Weights of a small GPT-style language model, trained from scratch on English Wikipedia.
Size: 15 layers, width 160, 2 heads of 64 (1 for keys and values), MLP 448 SwiGLU, 4.73M parameters.
Training: a variant of Muon for these matrices, 149M tokens, 9119 steps.
MLP neurons of a small language model. Each row is named by its layer, matrix (gate and up: input weights) and neuron, and shows model dimensions 0-159. Each number is 128 + 32 x the weight over its row's rms, rounded and kept within 0 to 255. Numbers have three digits each. A neuron's up and down rows have the sign that makes its largest values positive.
A block is one neuron, or neurons of one layer that tend to fire together. After each block is what it responds to, as a language model described it from the Wikipedia text at the highest values.

L2.gate245:123103110179184072107089114166239164105186093157095101131144091148126159170159115138142166184171155139078108185108142118133053118133102133154077119168105104098129100170118078106118104197102127107132153171159149124167187114092095129118139123130090155106095106121150172167121121104118173150174123044147138137171120152104103190122109156196117092126102137087122147139109124165132111125116129141139127138168141185150160121153109103126095156095104145174064188154124151093093126086091155
L2.up245:182122129190100124078092115084106127153145110116127122142088127143176126094123143182111128103170076137110117147117122052142063124118158124215037143110151133087142103111058090144181163134128120127086164104115102133128092135137129105128118123101109042066135110149154129134138091190102127147168078130112050117178133151077091147112165120102157073106107160144106095122153131092112079081083092120174172109101158180147153143128162098091189150131131148154114099129149086154125129072143157
Masculine pronoun "His/He". Pronoun he/his in biographies, strongest on "is" completing a split sentence-initial "H|is"; also short word-piece endings like An|y, Th|is.

L3.gate118:110042119101105103133065138149132086180163114099178121142141093136156165196131126104103202095097105132201153112115104067102061149126133097151103095177161134136134128160152061151107101182100153134158124121158106190089104111125142195163177096125033121181148100143171148136119093091143089167149141175122109099131112063079173119110103158157186094101127114106088140145118106110119133102141127119155112107134207147125139122127121152103132173107132122082149107181092116122090100103139134
L3.up118:105111119083151152015158166174172156114146194159093175156141163165145102142134141063162138198138224160089119133117090113110149169137131145147095187097085171094111127144134091066123132123134109123162133166111099163116088165141155101121130095156144161131108056054139162156101127092143131123092147131114084159149145134127093104155135055150130128170152126124108091128153090154122122102109144154124153128100148165157181160104108176191124103124086121081097141159140158173107119093186149
L3.gate145:158176147077135114137142100109118170100174148098143108172115125129119142150166104136165088116183111107184136145147101144152156122180165164078125135137130113129097067121139150159076087073103133098141151111108123130181105168082144154165167161102130112152091102097043164170163130161168174124136095143090106089085152122124103091107113162125068151062094081139140066132148130075088106101153177128124114086114120165063139073121086152044156124096095184169141109136143084158123137092142064
L3.up145:180087137188140137063175152150117113177185107078087168182077172123101071118089083134197091121195095179172126116141093148146115151105150141086102096091135131163132172146144150151101120121150172080126097081099149223109078121154129135102071139107156142092114119126116115133085098158126118157150147083072104178114137114136115075099136105148122169116139099129159106083170104129154166095128173156106115155141097159138161158153105136154152134103169106082108165132112209123109102176167145
L3.gate219:173101162080153063168153137106146134121164129107069144038149111156097105138148097111160120195147139101189115114104139124075123175136086112183187140123124108131132113136126113177125162166075131170082152166170154090114083091113144159173161132089056132153160186097195129100136121161121137096149152116141120145215142128122086136128087176088159152088123149127146125141119094123125155054120110117112138122171118122118096135177078129102099109134144172182135160101098183113133189103154068
L3.up219:133176112111145163106073132096157124117162103147125152085087124190120075110128139136142105160171186119173127136114128113127124191121097085156123080143091089155118170144150163146095156155169150108157148115172153125110063169159182080144141121104163133120102159112124124179106157098125120155137112154109096227113147141111166141131056161170182173136069133111076138162100145119132153082096185150160121109163098130130132149071157138130116185093072144116089144188059118177159063070122122
L3.gate257:115075145136109074102139117149129130084156139142129147076123077181132109128115116130165146096133101134071122123084128209120106101091106142081208150149115110047121115123160157140137171080112104161154149178075101114108121161130100129160145118067170145146087109127145089150091170070093158159101165175140128141120102125187194144085152117197163140094131114127102142112053114085085206178108146124115080093094133111122101166142174116165125139144149129148144181106127137134089164063103172
L3.up257:167155114141124066080134108141156082093142169132144114119163126177163154110155079137140070118081148156111136162117112146108143178141099132175092133133101092107155122141189196142132138095075147140098132152107096155166105113113146148097191173142199116182115136178091031161084165162099096105119130125062108143135143146096169105148096158145094114140127162052066091102088149162108135121168129143091111132116158147173158096118096108137115159127113133091157113128195170061127134149048153
Coordinating conjunction between pairs. Mostly "and", sometimes "or", "than", "&", linking two paired nouns, names or numbers, as in "between 7000 and", "paper and sugar", "consideration or".

L2.gate394:163076098179125104120153115091136133153140098171174171064155132125137118118123144113148139077086088148078094099066120152121103164153177093052148115101163124166091171101192171139138111066125098129105079118096157139120127158132140207108117135082122164153086105120098081167137110194171207145087096155108098155119118142136081119073180112106104149144130134141121111105104186062133064096137082127157129136147106127110117123143133113153127072069079128129177160171117135131121185142136181
L2.up394:099118168140110159153128139141178084168113161085141165132118131120131150171131144139175098098172131093148071155122155160142111088108133156108109142101107226091140081174106066136107125135090130139154191095144056090130153172150116131142205134089197076145084163113163090137092154107105129164117137114132102150138131104186159091116141162117110137137192164094125145131059085161077202123092169115097154168153181113154152165136089135164100139172159075159175113139087143111136110109100154
Coordinating conjunctions and/or. The words and or or joining items in lists or coordinated phrases, as in explosion or fire, testability and scalability; also or as a word-piece start (or-ganization, or-tholog).

L5.gate34:184079159045121141111089184132176151136167145156085109117116116108110100115119062107166109098150118120132098171144090120102134061173183142137113116106152135117077128109112142131123171182194135151201077158136126111137114121169141153198111098146112131139165108156112236097100109095083168136086134108131168154194126119071122150130147150126131121056160135135138159153155127080102129137066123139136124126149131198095126119098120095132153154104118182157142092179085138172168092103173115
L5.up34:130122099145074070134163134098118171127110181154058125123131142073125098085142114153091184177129141115141061151142135198156089136122099136100214147111166121090167067116100169140156118144143139126182098163145134105112111121118142099134127151206131081140109114137208207156156115146099158121175091097109146184125130130156053146157141119189161102109122104164130134138111111169139089112093183112065135136140129114115173126091143169176194125108129134142132126116069058135174116133131137
L5.gate185:125158087177137148142145109162130110147112172137166164021076118129166167106174081161142168152124075137104080092095147144133100050145128093102103089105158170113165145174190123139153106164107144096139110139127108135132151131139163167187102176089146125166135133092116148136144140169107114192118133056098156168122137077093133117120154131125132098100135095102108089148125176092115156144077128125085137133158136192090110058166107104164126149095110220107140111079127165181145142162080158
L5.up185:111091122147069140143106146127133125177147124162130175115183158123124115155158145126123170190092135173132157128124123145078119149125166074152154154123162130102159114126160158140159126129087127161132090140184124194161116118082087089123104169077117158138088129117083181110104100194143146084172146127105104183110117169142120202122139112178103108095169159164193107065135145108083061070085160122104126168156122153119126130106150115108203134137086163181118076078070093166138156130195102
L5.gate384:143171155179114055074112109087120097140201149102136171118147151163173111086159066128123174163110120153159175145167071133182144087079125133108114121120102155148132106115166109165087114133056118149155145185118111135158112069148084094153180150110127129123108129099079146171138144132117106075191100138129130062125117123162140114092187110111095091144122115118149089121122168146102138128124183155165139067135138090077161035122149073112161078136155111116136097126180137167154134110170074
L5.up384:082062126171159133079125135165114117092090175138113081082105147126198107176066102133098119128110153162158136194166137055180201120124147151140113125128147121114155097150146144098136061137153115116141072120120114206153186107132123170148175131058098193110152111126087157109143157076147152124145145094131137169149114115159139122158148137115140126181090150180139121146181084140071098072138129137162149150158120143123161131114091142110116115086179053159118104104139080154172116143179093
L5.gate425:112107158113175159167176095126120172160205127103104134109114059147154098138150113199084161137124128151093100115114132089094141128112185102138099116084139155128090097103159155137104117135125089094142097162118088168127146134131113148186150139122171144105109099157129099174120145078184078100183123124121141090143082127192141155157164111114085190163097086135076097115094148142133189166152156121116122088104123070120147104137075053144120043107099141159185115123161109160188200097119150
L5.up425:144101154177152125132141098117129110158135106096140156126089128117090126085117104133091127181070108208105146194145177139111070094165115111120133128090129114127129095130116165118112157050080144153122123160126089122117073094130152128108174093112137165092147188067082179171116124108132161126174112146143130124149128083097079109162197134121125083142122061158154114116097123153090139145082174076169176130119083130150139139177111132122138149104103131098142094136126133043161181048216085
Second piece of split words. The word piece right after a short first fragment of a split word, most strongly is in sentence-initial This, also names like B-er-keley, Y-our-s.

L5.gate71:121088091072133161071095107128097141109152124113189125133111110172064165119135151115145168173171108126120126170115091149112102126116139157135124108122154090165161108194107100144102123140103128131181217134131182069130115084184099142155076163090159146194136116110121127116086103184111166135155111148104170139093097083111117101151097141144158107081087084080194122020060125107112098129160068158088133105123100107075084137153111186160143116125137108165173127116116125146152160148134127
L5.up71:153111098113103156068095097100057138123176154113133093074126149154081129113121138123205102120084160123124129177090075097109090100110126177141110115172063146110145058111179137127103122160136114136131107092117133141112130181170158135085128140140153158127184112124172131150103166073113099066118139126060072140142144134100157129109113084096129106173144156152144078100152168104134184114159130154095084116170172145095075129065103081173157112172084103155201069128126102169119104106131175
L5.gate155:115128145127135107115107145159147104193193149159111160134051182146101094178144120164151056156100101113139144108112138127073128163101106086172106096122129102140120111112129167124113125159133080152142147098102070181127112124082221115099116129120127182141164082177116083104094075125178119165154111150158110111085140168092107113188120132167165117118084149188133094102125120118086116142185152128158108059101159181120135126129056151071098066083151134160116081092160111116102167142160157
L5.up155:101135082072134108108192100139149155184079141120143139184100141163147106126113080165180159174191136106143045143118084129092046107092092119102209139160107128127154171095076122210164077122158078179135136091127130114110114081147162138187138091148135149117120089123150111116127079056101160156128130152146136122105183117124114091152108166092144090126151142104106156170132050132136137075112157125078107093117142136154165119066113148144127112157122150102128139101119179142153116107112082
L5.gate282:124103113117100161138104128098118143122121062097106128084130120124059110099145137102114133172163135116136106141103185116050075151103118169127149179128070055122161167161102108108110114152185074160093168099092125112128181123098148154148138140120093184173170109136137129091156079151142132114147142123153090050169123122152092155163093149168148109118145097141143127176153156103115189116116175123144103103147158107112106126126098132139199100078083153123132000126160130154135152174132097
L5.up282:102064104113140133113175145148158065163109126041098148128128112133170136082131084109157129161127101175120106137138119108098100149117104130142133151104123140104161193184116198093067157128104178159091201112091133170146161146178108224147102108126128161174150062080134148155149109132085109101115118140160132100121086154063127124143166174133110087120157103137104112126184107113102188153197149149149083103113103150102145128143103154120185148166173181103130161142123098062123153157156111
L5.gate382:159103132148130102122083149096140098140156104081112108138165124130094130126142160120144105185119081121087150142094081114115198132100144141145098167103132117091104130220127118184143055167091163091165142045056124110150109128114110109131095138099118121151145156115165082140088073105148153103112146174130149067124136125111123127136136145191167106131110135101172138169053088121094146162183141143052134163139137234141115110100140138145114168066103079132157093160140176122178165150111147
L5.up382:142159142135153109074168155121133107148100104135099191094148199125167121166143106177120101184184099128146107116179086122127137168070135103143098076116178149102132134111152119120075167134091118149119217167057122138114112101139168129160109123096147109106100070123168081146147116068135106064126149091067165134090147091167162171162114162152142105135130161161145091161114071178124166114144137125106099122168153197125162122147105082154133170075162090130175105113097156095138172164073112
Coordinating "and" in compounds. The word "and" (sometimes "&") joining paired nouns or roles, as in "chemist and Bishop", "Marriage and issue", "track and field".